python train.py --hidden_size=256 --num_attention_heads=4 --head_dim=64 --vocab_size=8192 --positions="learned" --bias="all" --init_std_qkv=0.033 --init_std_o=0.033 --init_std_up=0.033 --optimizer="muon_variant" --final_lr_fraction=0.02 --train_tokens=902600000 --max_steps=13773 --dataset="wikipedia_en"
MLP neurons of a small language model. Each row is named by its layer, matrix (up: input weights) and neuron, and shows model dimensions 96-191. Each number is 128 + 24 x the weight over its row's rms, rounded and kept within 0 to 255.
Before each neuron's rows, "fires on" lists the tokens most often at its 100 highest values on Wikipedia text that the model never trained on.

fires on: "1", " ", "0", "8"
L11.up723 [153  88 139 106 152  98 168 118 114 155  82  82 146 119 128 128 128 127  89 138 144 174 114 132 131 134 134 158  94 142 135 124 124 142 102 127 170 142 100 119  95 119 108  69 158 163 149  79  93 119 128  93 168 122 126 153 167 136 148 128 144 101 139 143 134 119 137 108 129 143 123 173 131 123 104 127  93  83 137 113 130 118  99 127 132 114 112 118 131 115  68 129 120 137 113 156]

fires on: "s", " the", " ", "o", " ("
L7.up203 [ 96  76 147 121 117 158 115 122 118  97 113 166  99 107  91 147 131 142 176 152 129 143 124 129 152  94 136  98  92 142 123 110 106 179 119 124 185 157 151  87 118  78 122 146 153  90 118 142 168 153 130 137  84 127 143 108  94 101 104 130 135 125 113 150 153 120  93 102 123  97  97  92 129 112 194 158 116  95 152 144 133 131 138 111 130 164 145 138 104  87 123 134  74 110 117  93]

fires on: " |", " the", " ", "|"
L12.up155 [152  64 133  86 126 158 124 138 105 131 119 161 152 115 158 167  99 147 111 119 121 102 140 157 110 119 115 138 171 140 148 122 107 122 155 106 151 178 139 134  95 108 137 125 119 112 142 108 136 171 124 112 108 141 101  85 169 106 121  92 117 136 128 110 116 136 118 100 105  87 103 154 139 149 115 161  77 148 122 125 145  99 128  91 119 118 134  97  86 174  75 148 157 159  99 121]

fires on: "0", "1", " ", "3", "2"
L12.up516 [152 163 139 115 113 125 151 193  84 136 124 130 143 125 119 126  89 137 127 116 133 150 139  89 122 112 142 131 119 121 128  96 133 135 142 115 108 125 153 128 147  94 151 124 173 155 115 138 125 131 102 106 163 118 143 182 121 115 159 135 137  91  98 112 173 142 115 113 127 148 101 102 113 105 132 165 134 148 145 139 140 115 160 110 178  98 141 121 101 121 155 123 116 127 129 105]

fires on: " ", " \""
L8.up549 [173  89 116 145 134  63 172 153 103 171 141 104 157 150 128 204  95 135 121 105 138 138  94 134 147 131 136 114 119 129 117 128 117  89 133 164 140 136 140 128 113 158 141 134 147 117 127 112  67 114  93 131 124 147 123  75 112 123 145 116 136 129 114 143 131 138 126 142 115  77  91 178 104 127  81 153 126  92  97 128 143 150 153 141 126 107 137 131 145 122  87 120  94 149 145 116]

fires on: " the"
L11.up6 [111 129 147 118 114 128 142 133 117 128 135 169 142 106 164 138 107 129 151 109  98 143 129 143 128 104 146 166 130 123 141  92 159 116 137 117 125 165 134 168 155 144 117 106 112 137  89 123 203 135 148 142 148 123  81  89 132 126 106 111  96 137 132 116 148  89 116 126 172 153  91 114 125 172 130 161 104 143 100 121 103 140 113  77 140 158 123 110 153 134 116 131 188  85  94 149]

fires on: " at", " |", " of", "al", "von"
L11.up875 [189  97  93  96 168 122 115 147 151 112 180 139 173 105 123 134 146 100 134 126 170 114 149 151 125 158 121 141  96  99 135 143 197  78 131 107 159 140 131 122 126 116 117 108  97 103 128 126 117 159 119 153 144 125 107 178 126 127  81 126 112 146 127 126  83 125 145 136 165 148 129 142  98 127 108 145 102 121 156 105  97  67 117 145 137 128 131 168 112 114 104 106  75 127 110 139]

fires on: ")", ",", "\n", "”", " most", " and"
L6.up730 [100  99  85 149 149 141 142 139 130  91 157 115 144 183 125 107 111  82  91 126 138 104 128 112 140 127  87 145 141 186 117  99 111  92 147 144 120 139 155  91 140 150 107 139  89 155 100 140 134 159  99 113 139 159 138 117  92 136 133  93 159 143  82 149 125 159 121 129 151 141  99 110 114 113 150 147 191 114 151 114 103 138 120 182  79  77  83 114 118 173  89 101 139 130 127 109]

fires on: "s", ",", "ox", " and", "ates", "z"
L7.up565 [151 110  93 141 146 175 132 166 136  81 145 128 137 159 106 132 125 136  96 118 144  93 153  98 153 204 128 108  89 156 144  84 142  88 120 150 134 134 139  99 144 147  96 125 103 128 152 146 140 123 129 118 125 134 149 126  78 100 126 160 128 130 150 104 124 148  96 147 147 117 140  98 148 114  91 132 151 106 181 143 136 132  93 133 128 121 125 111 136 108 103 104 145 182 114 178]

fires on: ".", ".\"", ").", "\"."
L2.up248 [116 113 122 101 104 131 134 128 124 143  98 135 136  89 112 127 102 129 165  88 135 134  91 180 118 123  85 111 121 126  98 132  92 109 158 123  98 111 107 136 115 117 150  93 147 129 107 126 181 120 164 123 146 130 131 135 143 144 184  86 128 149 118 151 101  94 144 116 123 132 121 161 139 153  70  83  96 137 122 131 141 150 123 187 128 150 166 124 123 134 135 111 122 150 141 138]

fires on: " |", " in", "0", "\n", "-"
L6.up167 [149 109 130 111 120 135 126 150  95 153 176  82  91 148  84  79 128 134 126 149 150 107 125 118  84 103 136 126 110 182 150 141 141 136 124 127 158 126 102 127 145 170 108 115  83  91 129 106 154 115 155 123 143 144 164 128 130 104 152 126 148 131 130 130  89 104 134 129  98 126 160  87 124 139 168 133 109 105 118 132 152 146 133 114 128 141 113 171 135 102  89  94 132 122 126 111]

fires on: "-", " ", " •"
L7.up709 [142 128  61 150 125 145 170 131 152 151 148  98 140 123 135 157 135 144 154 134 103 150 116 146 129 125 171 137  81 109 156 110 152 103 137 138 125 109 108 123 114 121 148  79 121 120 171  88  83 141 110 118 110  82 135  76 136 118 108 110 144 105 134 162 105 133 144  83 139 119  57 168 106 144 179 163 161 104 106  71 148 109 142 126 148 137 150 165  88 152 124 111 145 148 130  63]

fires on: ".", ":", " of", " Sunday", " |"
L4.up311 [155 128 169  87 124 115  72 128 155 100 130 163 107 140 131 125 165 126 167  74  95 165 123 137  60 136 107 133  94 146 113 143 144 140 124 117 134 116  78 124 128  65 141 152 128 132 155 141 104 162 173 118  86 162 136 126 138 150 157 137 140 109 119 146 142 149  99 143 135 149 159 144 141 101 127 118  97 112 162 127 151 141 104 118 146 118  92 129 113 117  91 121 123 157 124 139]

fires on: "9", "de", "ge", "bu"
L7.up852 [ 98 113 134 111 136 151 125 139 116  92 125  66 156 109 118 139  83 148 170 125 121 162  98  96 135  90 123 122 140 148 140 135 142 157 162 106 133 136 119 153  92 132 127 154  93 105 152 144 154 118 135 116 130 112 118 105 148 124 125 119 125 114 145 155 100 170 136  71 147 121 134 136 148 157 128 167 147  98 138 165 133 121 133 131 125  94 102 122 128 152 148 158 123 166 160 164]

fires on: ".", ":", ",", "5", " with", "-"
L8.up840 [134 141 145 129 119  95 124 117 157 100 144 161 133 107 142 134 138  75  81 119  97 111 137 151  99 119  88 156 117 138 167 123 108 193 156 116  90 120 138 123 116 157 130  78 102  98 153 120 157 137  99 113 121 128 128 123 152 104 124 128 103 152 115 108 116 119  90 131 158 120 110 130 113  87 135 135 124 133 124 148 191 136 147 122 153 166 100 152  97 132 112 139 155 150 117 115]

fires on: " a", " S", "b", " "
L8.up213 [121 107 105 128 108 103 125 127 126 199 109 143 108 128 167 132 118 170 189 111 139  97  88 134 120 129 100 145 145 134  97 111  65 136 133 125 129  98 114 107 128 134 129 159 140 161 117 123  90 156 123 127 113 109 148  99 121 135 149 140 131 120  97 135 139 110 149 168 109 121 110 158 117  96 140 161 106 101 130 140 207 138 131 142  85 153 112  88 140 126 141  89 154 153 146 130]

fires on: " ", "-", "1", "0", "4"
L7.up24 [141 146 149 168 111 136 129 139 106 124  64 123 107 135 132 137 111 122 128 109 107 157 139  88 137 115 104 170 129 158 120  78 187  83 140 132 117 125 172 110 147 121 123 111 145  99 158 134 120 136  95 134 115 137 151 130 119 119 122 133 159 115  92 138 159  88 127 126 125 155 119 102 153 146  93 161  89 177 155 125 116 135  88 104 143  88 127 119 105 139 161 122 149 141 118 141]

fires on: "2", "0", "te", "3", "1"
L7.up928 [137 154 111 162 150 135 120 147 144 129 123 107 145 152 119 141 132 127 143 107 159  96  91 165 134  93 161  79 113 192 149  96 128  91 159  89 100 104 136 104 147 170 135 113 116  93 104 113 103 163 144 128 148 159 100 128 136 112 157 179 112 117 142 124 112 101 125 135 137 127 122 132  97 104 121 112 100 100  89 116  86 155 115 150 127 137 163  87 104 121 125 100  88 156 151 117]

fires on: "s", "-", "ally", ","
L6.up229 [ 91 104 100  78 154 109 142 150 151 135 138 129 159 186 115 140 129 152 103 105 134 156 143  97 125 128 136 164 150 138  89 170 102 132 131 167 117 177 120 119 132 158  91 144 127 148 174 134 131 129 134 106  83 130 127 126 134  98 121 137  74 108 118 138 136 101  82 166 112 137 118 132 137 166  86 110 107 113 151 102 115 154 105 107  82  98 113 111 149 127 136 157 106 117 148 154]

fires on: "s", " ", "n", "9", "6", "et"
L9.up501 [117 106 134 130 159 132 174 118 159 121 131 150 157 114  60 131  90 167 151 152 130 154 117 137 159 106 143 154 113 138 111 155 144  96 116 111 100 176  97 117 161  99  93 113 141  95 110 115 130 135 124 132 119 107 106 108 139  78  89 140 151 105 162  87  94 139 108 106 113 128 106 144 174 132 124 157 136 141  90  98 155 111 117 101 113 125  96  86 124 120 147  94  97 122 123 144]

fires on: "0", "==", " from", " |", "9"
L8.up990 [136  79 133 110 145  92 117 121 129 115 141 125 134 105 122 118 132 190 113 104 157 130 133 147 119 142 130 104 123 132 157 159 135 118 134 113 142 116 131 156 146 117 127 143 132 127 111  49 141 121 142 128  72 154 164 152 127  78 141 140 128 136  97 128 148 113 114  98 155 154 141 163  73 122 154 157  91 133 146 117 107 103  92 159 172 135 106 157 143 122 109 131 137 130 138 156]

fires on: "K", "'", " TV", "J", " for", " by"
L4.up965 [143 145 167 146 161  96 113 155 150 142 128 150 123 102 135  99 152 111 158 116 161 126 118 179 102 125 130 108 139 159 108 122 111  93 126 115 115 137 142  96 134 159 147 179 146 126 124 119  87  95 119 147 128 151 140 188 135 114 169 162 120 101 140 114 125 136 137 129 110  94 130 139 138 148 131 123 107 119 157 143 103 177 164 130 130 111  60 118 129 122 166  99 113 142 112 158]

fires on: "-", " ", "d", " was", " Song", " For"
L4.up697 [ 92 139 110 122 165 111 108 121 158 110 102 141 165 100 123 142 104 108 160  98 128 165 112 159 160 125 100 170 123 114 102 167 120 136 128 194 121 190 153 105 141 171 123 148 138 145 123 136 161 122 127 140 115  95 147 132 107 140 102 113 177 119 153 164 129 107 135 118 139 138 143 156 140 136 164 105 170 110 121 122 119 178 138 120 149 166  94 116 131 151 110 131 147 125 120 115]

fires on: " |", "y", "ability", "ci", "c", "able"
L4.up93 [115 137 115 166  90 133 145 115 148 127 140 146 104 111  91 146 111 123 149  92 119  75 129 104 114 142 126 104 105 145 102 152 119 105  97 118 134 175 103 187 139 145 132 125 135  90  97 115  72 155 117 208  65 136 136 125 123 105 128 137 105 124 123 142 103 152 111  98  89 160 119 137 181 105 134 109 134 113 129 125 157 123 111 137  89  87 153 130 159 119 139 162  90 134 144 142]

fires on: " ", ".", " −", " about"
L11.up803 [137 147 125 157 119 134 109 145 113 114 112 143 163  77 115 116 145 106 113 153 126 132 114 127  97 102 114 155 150 162 105 120 146  95 102 131 131 152 153 130  94 106 128 117 132 106 126 101 117 167 104 116 120 108  87 167 153 123 148 128 123 130 102 138 123 133 126 116 126  95 126 136 134 170 126 135 103 147  81 145 130  89 119 145 163 148  84  96 126 145 176  87 165 135 128 163]

fires on: " ", "0", "5", "7", "6", " Do"
L12.up383 [130 126 128 114 169 121 104 132  73 107 138 152 150 146 131 148 112  99 127 143 163 131 130 115 128  97 148 168 140 105 141 137 141 166 111  99 103 180  91 158 123 130 120 111 132 152 117 149 159 155 144 102 155 101 122  60  72 112 170 146 123 161 121 155 115 107 173 137 166  85 116 115 105  66 127 101 113 120  87 153 100 118 115 157 166 162 139 123 158 121 139 150 118 141 132 109]

fires on: "-"
L4.up709 [141 132  62 137 146 125 166 123 112 136  71 128 143 131 132 149 134 106 107  91 145 161 125 138 124 111 150 153 172 129 151 168 134 107 159 125 167 138 132 125 144 131  79 135 170 150 127 161 122 148 122 124  92 150 125 101 141 107 110 134 145  99  93 139 168 107 106 109 136 151 114 150 136 118 157  91 136 116 109 118 100 171 161 113 102  96  85 134  99 125 135 127 136 152 136 116]

fires on: "\n", " |", ";", ".", " until", ".\""
L2.up403 [130 130 165 136 131 148 117 121 116 137  91 124 137  98 123 189 147 132 174  68  93 137 129 140 153 108  92 138 163 109 108 116 100 131 132 126 104 125 108 124 172 113 110 122 122 135 108 126 194 112 139 140 141  85 132 125 192 174 148 109 121 119 153 114 148  75 144 168  98 136 117 126 164 162 113  95 134 173 164 131 149 132 167 146 104 170 152 123 116 137 139 103 134 123 131 163]

fires on: " well", ":", ".", "s", " University", " and"
L8.up679 [195 127 185 133 148 114 136 134 150 139 154 144 128 135 130 122 137 111  71 135 126 143 135 123 155 100 154 116 140 171 142 130  94 106 132 135  69 127 171 136 134 137 146  99 102  84  98 118 125 123  75 155 154 151 109 114 156  82 103  98 167 168 186 148  85 153 153 133 157 143 103 111 131 108 130 110 140 131 110 140 139 169 143  91 126 146 160 116 144 146 138  79 135 184 103 114]

fires on: " |", " ", " (", "ry"
L7.up575 [180 132 145  87 175 134 154 149 150 107  81 102 131 149 132 111 147 113 154 105 169 151 101 133 173 143 137 111 115 131 127 114 201  79 160 164 113 147 128 124 142 124 118 111  57 120 107  90 156 152 145  99 152 109 156 144 101 104 111 117 164 150 147 109 131 166 109 115 134 127 139 143 137 175 138 144 131 135 167 175 138 132 125 157 145 118 104 155 128  87 118 121 121 156 153 110]

fires on: " ", "-", " Ill", "ad"
L4.up468 [125 110  74 129 151 169 146 153 138 122 106 115 152 117 117 121 133 113 106 113 140 141 103 123 103 121 123 130 141 136 139 128 128 130 171 130 122  99 121 137 154 158 105 143 152 155 122 147 120 127 145 137 108 115 104 132 105 107 120 131 102 120 112 143 118 127 114 101  88 132 116 159 139 114 188 112 142  94 195 141 137 123 123  83 133  94 122 126 132 111 128  90 152 103  96 126]

fires on: " of", "ly", "ed", " based", "i"
L4.up821 [122 178 159 150 111 117 139 119 107  90 161 137 133 112 124 115 142 128 157 126 143 159 112  69 136 107  94 134 169 102  94 118 149 100 141 147 141 122 154 121 108 119  99 120 164 139 142 147 113 109 157 126 113 144 146 151 125 106 164 139 138 116 151 115 161  87 182 128 123 158 123 101 133 129 144 100 134  88 154 133 179 118 132 127 110 214 107 100 151 172 112  85 136 188 120 156]

fires on: " ", "ar", " E"
L8.up473 [154 163 127 126 100 120 102 146  91 143  98 107 135 127 111 117 173 137 139 143 156 122 102 156 121 104 125 119 112 168 139 142 107 110 133 149  89 132 123 131 110 161 113 106 115 100 122 150 151 172 130 149 117 140 125 141 161 143 158 126 127 144  90 128 123 143 109 156 173 112 110 109 105 154 133 124  91 103 122 139 105 127 116 143  99  93  98  98 154 129 174  92 118 108  94 156]

fires on: "s", "9", " from", " women", " of", " to"
L8.up166 [149 108 132  94 106 135 106  86  94 135 117 169  96 138 134 101 129 154 109 136 149 115  99 113 119  82 112 148 141 138 170 133 145 128 137 142 106 143 112 138 136 138 182 170 122 142 126 111 132 105 142 118  67 100 140 139 173  92 133 163 117 137 126 140 159 183 134 158 171 141  69  94 109 121 160 135 128 110 152 168 142 131 125 145 163 119  82 182 114 121 125 125 143 117 105 108]

fires on: "2", "1", " ", "6"
L8.up834 [150 175 122 183 142 123  81 145 116 111 145 118 113 119 115 157 153 156 136 110 163  87  98 122 169 139 139 113 163 145 136 120 103 160 149 158  59 135 135 151 104 154 136 144 157 127  98  91  95 137  95  83 115  90 119 147 144  95 105 162  96 115  83 149 122 135 154 125 148 157 125 145 133 102 138 101 124 138 133 109 126 114 158 111 142 142 157 115 116 110 119 142  87 121 139 103]

fires on: "1", "0", "3", "5", "9"
L12.up609 [111  94 128 125 186 148 145 146 123 129 143  99 133 126 117 150 147 131 101 133 136 130 125 101 132 123 111 141 137 143  92 142 124 113 116 134 199 128 106 139 141  92 186 135 140 128 115 126  89 104 134 124  90 152 135 193 106 150 128 121 139 147 114 125 108 140  98 158 122 140 139  99 115  94 103 135 125 136 143 154  91 160 123  88 153 132 119 122 121 112 133 140 113 120 160 115]

fires on: " in", " New", " of", ","
L8.up574 [118  88 194 139 189 114 116 153 115 120 147 135 124 145 142 106 162 106 121 176 114 109 163 124 109  92 118 134 153 136 160 124 102 121 123 120 143 164 104 148 140 112 110  88 152 114 116 155 143 203 133 118 140 116 146  95 110  98 143 131  92  87 115  95 105 116 178 139 140  93 149 145 165 119  87 118 142  94 132 151 139 139 135 118 149 103 128 177 139 134 126  83 139 106 137 159]

fires on: " |", "0"
L9.up499 [129 120 112 111 163 126 160 162 100 138 106 111  93 130 115 148 134 127 144 121 105 161 104 119 126 122 131 123 145 137 132 127 148 129 122 139 138 117  80 133 120 105 136 120 122 174 125 115  95 145 165 134 115  96 141 122 128 137  95 151 127 124 141 116 109 147 133 117  92 124 125 135  80 166 177 109  97 154 125 178 187 139 127 105 167 136 125 113 104 154 158 102 122 129 149 155]

fires on: ",", " in", "0", "),"
L11.up792 [114 112 176 135 126  77 118 147 114 142 163 138 126 134 146  99 121  94 139  90 119 131 105 167 139 133 130  99 143 173 129 124 168 137 128 156 125 166 100 153 127 136 146 155 139 134 179 112 126 108 149 112 136 110 134 129 141 128 155 118 173 184 188 117 168 123 142 124  87 147  83 124 151 102 146 164 122 155 119 121 109 117 100 110 112 101 140 180 122 164 114 112 124  89 127 137]

fires on: "-", " of", "bi", " a", "ju", "'"
L4.up133 [129 162 116 140 120 114 145 124 160 145  96 143 162 107 161 126 127 116 125 106 171 129 159 144 135 116 129 131 158 148 120 209  87 114 126 122 171 142 123 119  91 124 122 129 128 107 135 171 155 146  97 206 121 102 104 104 195 115 148 149 117 121 140 181 157 144 126  92 153  92 126 152 103 137 126 127 139 113 140 110  85 163 169 127 115 117 137 142 101 110 128 144  89 138 146 139]

fires on: ")", "-", "tri", "u", "ph"
L8.up683 [160 136 101 130 119 186 147 130  88 124 115 126 136 135 135 103 132  95 112 115 141  62 154 110 101 156 132  72  91 114 137  97 123 149 133 132 107 104 119  57 141 130 169 147 118 111 143 154 114 137 174 145 205 139  96  98  77 120 117 105 145 134 132 122 145 127 110 133 106 154 110 148 121 154 101 136 117 163 117 157 123 116 126 131  95  96 121 114 138 148 132  61 149 118 120 127]

fires on: " |", ",", " (", " \\"
L11.up200 [105 135 163 126 130 119 118 150 124  77 135  90  88 140 176 112 150 147 135 107 132 145 142 119 153  89 137 146 141  84 128 122 134 112 121 132 121 151 141 117 117 133 177 127 148 127  98 120 151 194 115 117 147 129 117 160 101 113 130 148 117  99 129 157 123 170 119 194 145 136 122 130 155 173 167 177 132 126 154 110 127 151 126 121 160 120  54 110 135  63  95 111  99 127  97 164]

fires on: ".", "8", "0", "7", "1"
L11.up495 [104 126 129 117 131 103 130 197 173 124 113  97 117 155 140 129 116 106 120  91 104 176 108 123 139 155 123 116 111 159 123 128 187 152 151 134 110 175 140 123 126 150 144 105 137 124  92  86 113 139 171 150 139 115 131 104 182 173  84 145 124  95 106 113 120 150 161 198 180 140 105  89 175 100  81 146  95 102 120 119 153 123 105 104 112  95 133 121 135  90  83 129 103 109 154  83]

fires on: " in", " (", ":", " |", " of"
L9.up869 [161 101 113  62 119 137  99 169 130 166 141 101 129 131 102 111 127  86 122 140 123 118  89 142 130 168 129 127 152 133 137 161  93 102 128 113 138 147 141 122 186 145 107  96 105 132 107  99 126 131 119 206 132 139 168 153  91 122 109 126 138 180 155 132  96 165  99 141 158 142 140 138 150 185 121 112  95 137 165 136 151 105 161 148 127 136 143 146 108 140  71 124  98 110 119 125]

fires on: ",", " and", ":", " of"
L8.up130 [135 121 116  83  99 142 139 149 104 103 155 153 137 128  94 119 138 132  80 132 136 117 147 117 144 175 117 133 113 148 115 109 123 110 137 143  73 147 115 104 133 113 140 157 144 107  95 117  89 115 144 158 177 176 120 154 123 121 162 122 162 139 163 130 102 102 110 112 130 123 192 119 112 142 140 105 128 124 110 161 117 168  77 162 106 149 109  97 160 118 121 111 150 106 119 154]

fires on: ".", ",", ":", " |", "°"
L12.up725 [145 120 142  96 149  83 122 158 113 110 117 129 120  83 130 128 190 125 114 138 127 124 164 131 103 143 121 116 119 111 126  97 115 104 137 130 139 123 139 156 150 118 167  88 139 118 121  75  97 167 161  89  99 130 109 133  81 162 127 126 130 108 157 159 143 155 115 128 154 104 111 136 139 136 117 108 133  59 166 126 152  93  87 143 150 102  76 136 132  97 167  99 135  91 115 138]

fires on: " |", "-"
L7.up862 [122 162 104 121 109 179 124 114 124 145 126 130 134  84 116  85 162 129 120 109 121 147 146 103 114 139 146 136  90 122 120 121  91 126  88 132 124 121 148 113 163 131 168 114 147 110 123 124  87 172 155 134 131 136  98  83  85 109 149 119 148 131 115 125 125 159 111  90 106 125  95 145 148 157 142 148 103 133 114 174 166 114 111 111 133 108 161 174  94  96 150 160  87 146 106 120]

fires on: "s", "History", " |", "st", " has", " "
L8.up305 [ 81 116 153  75 104 127 118 147 118 139 126 140  71 111  98 135 126 184 118 159 110 105 157 123 145 152 131 134 149  83 129 135 123 132 142 117 131 155 101 127 138  82  93 113  99 131 124 131 134  77 112 150 122 145 160 143 137 113 121 214 101  98  87 112 109 157  83 113  80  88 138 138 155 131 149 146 111 122 112 118 148  84 173 144 118 153 155  91 121 119 178 102 106 114  91 120]

fires on: "s", " ", "ed", "cre", " found", " place"
L8.up291 [116 115 118 148 144 147 117  99 139 159 146 160 103 123 119 126 141 125 118 123 169 140 126 159  62 135 140 129 158 144 130 105  69 157 102 170 118 132 131 125 108 111 159 162 164 100 109 123 108 122 139 164  98  88 134 108  98 104 131 158 156 133  93 159  95 159 144 112 144 122 115  93 120 146 164 139 132 115 147 140 154 125 129 134 111 142 135 120  62 107 134 129 145 138 102 112]

fires on: " of", "d", "k", "ism", "ed", "ar"
L4.up777 [151 140 128 122 109 142 118 118 102 145 167 160 127 101 103 114 120 131 145 142 126 169 129 113 131 119  68 193 152 149 129  75 106 119 108 128 131 108 149 107 134 127  88 141 159 116 113  53 125 132 146 117  93 127 134 143 109 148 124 115 120 141 116 128 124 124 152 115 120 153 145 131  87 111 128 138 138 104 132 163 150 117 164 149  96 142 110 141 125 111  87 130 136 162  83 106]

fires on: " in", " of", "ed", " with", " to"
L9.up579 [154  99 147  93 122 176 133 141 118 126 112 180 137 109 134 106 123 123 124 154 125 128 147 105 140  90  90 111 149 125 134 107 100 125 133  98 122 130 117 175 128 135  98  96 149 103 154 128 109 133 136 119 140 127 154 110 163 143 106 153 110 130 125  83 117  90 150  57 128 106 122 174 110 134  82  90 133  99 163 124 125  96 106 114 103 122 169 148 146 133 130 132  98  68 135 136]

fires on: ".", "ing", "on"
L4.up519 [164 132 124  88 156 130  98 126  93 141 122 127 126 109 143 122 158 131 118 101  98 140 129 132 111 159 139 151 106 142 137 138 138 110 108 121 111  63 135  84 141 106 115 121 143 118 190 131 120 123 169 166 131 124 145 128 120 142 130 140 127 102 157 134 139 145 107 129  97 144 106 103 140 109 163 142 113  97 147 173 136 149 101  96 160 200 120  90 144  86  96 126 123 117 157 178]

fires on: " in", ",", " of", " to", " In"
L11.up708 [142  87 134  87 120  91 109 155 116 141 119 108 131  91 141 135 163 123 102 143 134  97 153  89 130 123 136 144 146 143 126 176 123  94 115 128 159 137 134 121 153 168  98 114 130 131 109 110 130 145 101 138 158 163 128 128 171 120 146 143 144 111 130 102 133  96 167 127 121 124 146 153 120  77 136 137 131 101 141 124  84 138 140 139 143 130 127 161 143  99  94 120 118 104 128 140]

fires on: "0", "9"
L12.up204 [ 85 136 136 139 131 156 130 156 122 119 150  87 128 109 115  99 103 147 158  99  96 164 115 111 181  95 142 141 146 194 117 170 150 139 112 141 128 178 119 129 118 104 147 105  90 140 153  78  97 122 171 157 100 105 127 115 126 147 119 131 113 113 112  94 115 165 127  91 138 167 103  98 121 130 145 148  95 109 155 140 132 134 119 114 128 151 117 126 147 140 135 118 149 165 113 116]

fires on: " |", " ", " m", ".", "cer"
L9.up857 [102 100 103 139 123 172 201 163  81 133 171 106 108 120  97 104 126 102 161 110  85 169 141  70 126 120  93  83 122 127  94 127 153 127 109 145 128 125 131 145 139 109 150  90 146 117 145 124 123 160 140 160 118 107 141 146 127 127 141 137 134 123 129 136 113 133 150  99 122 131  97 162 163 126 121 186 121 176 113 130 129 144  86  82 104 141 152 153 124 107 133 115 177 133 125 127]

fires on: " an", " A", " B", "al", " a"
L11.up819 [142 169 160 153 124 132  94 124 173 128  89 142 161 141 175 137 108 151 123 166 118 108 183  71 144 127 114 130 100 102 124 128 117 116 113  79 129 122 120  85 141 138 143 136 108  94 149 119 150 117 162 103 118  98 156 152 121 151 128 162 117  83 118 146 153 136  58 121 147 173 111 112 131 141 104  95  83 108  95 176 144 111 144 140 100 172 125 142 150 121 141 154 141 107 162 133]

fires on: ",", "1", "6", "0", "9"
L8.up258 [ 79 110 154 123 174 124 170 116 129 115 107 134 130 135 132 150 154  97 129 146 119 118  98 134 120 115 126 137 134 152 130 136 122 118 109 123 151 143 123 145 101 131 150 107 127 103  92 118 130 138 142  83 138 119 143 105  53 146 113 117 131 148 101 165 107 106 105 139 132  88 117 117  98  77 134 130 153 153 118 112 134 106 126 104 124  71 109 126 117  96 133 112 136 164 141 111]

fires on: ".", "7", "1", "8", "9", "0"
L12.up738 [132 128 107 115 120 136 125 169 141  97 106 139 117  75 129 158 131 119 122 120  95 136 148 152 161 123 146 171 150 180 102 143 139 148 145 170 101 115 121 106 146 103 131  82 103 119  90  90 166 124 136 130 100 101 128 135 115 152  92 152 106 117 110 109  86 167 155 134 155 126 121 125 105 127 126 114  89  96 136 116 132 153  95  90 108 104 134 120 115 124  93 137 101 116 145 137]

fires on: "0", " one", "a", "ke", "6"
L9.up233 [128 141 161 142 113 156 140 151  96 133 173 121 122  93 100 147 159 112 120  94 102 180 134 119 116 147 126 157 160 167 156 162 169 139 146 159 120 152 130 135 144 122 124 101 150  75 144  76 127 117 153 100 119  72 128 172 133 116 112 162 132 112  97 120  74 133 164 147 145 209 139 131 147 116 121 130 117 109  88 121 131  59 119 121 124 105 110  81 108 129 111 121 110 138 132  83]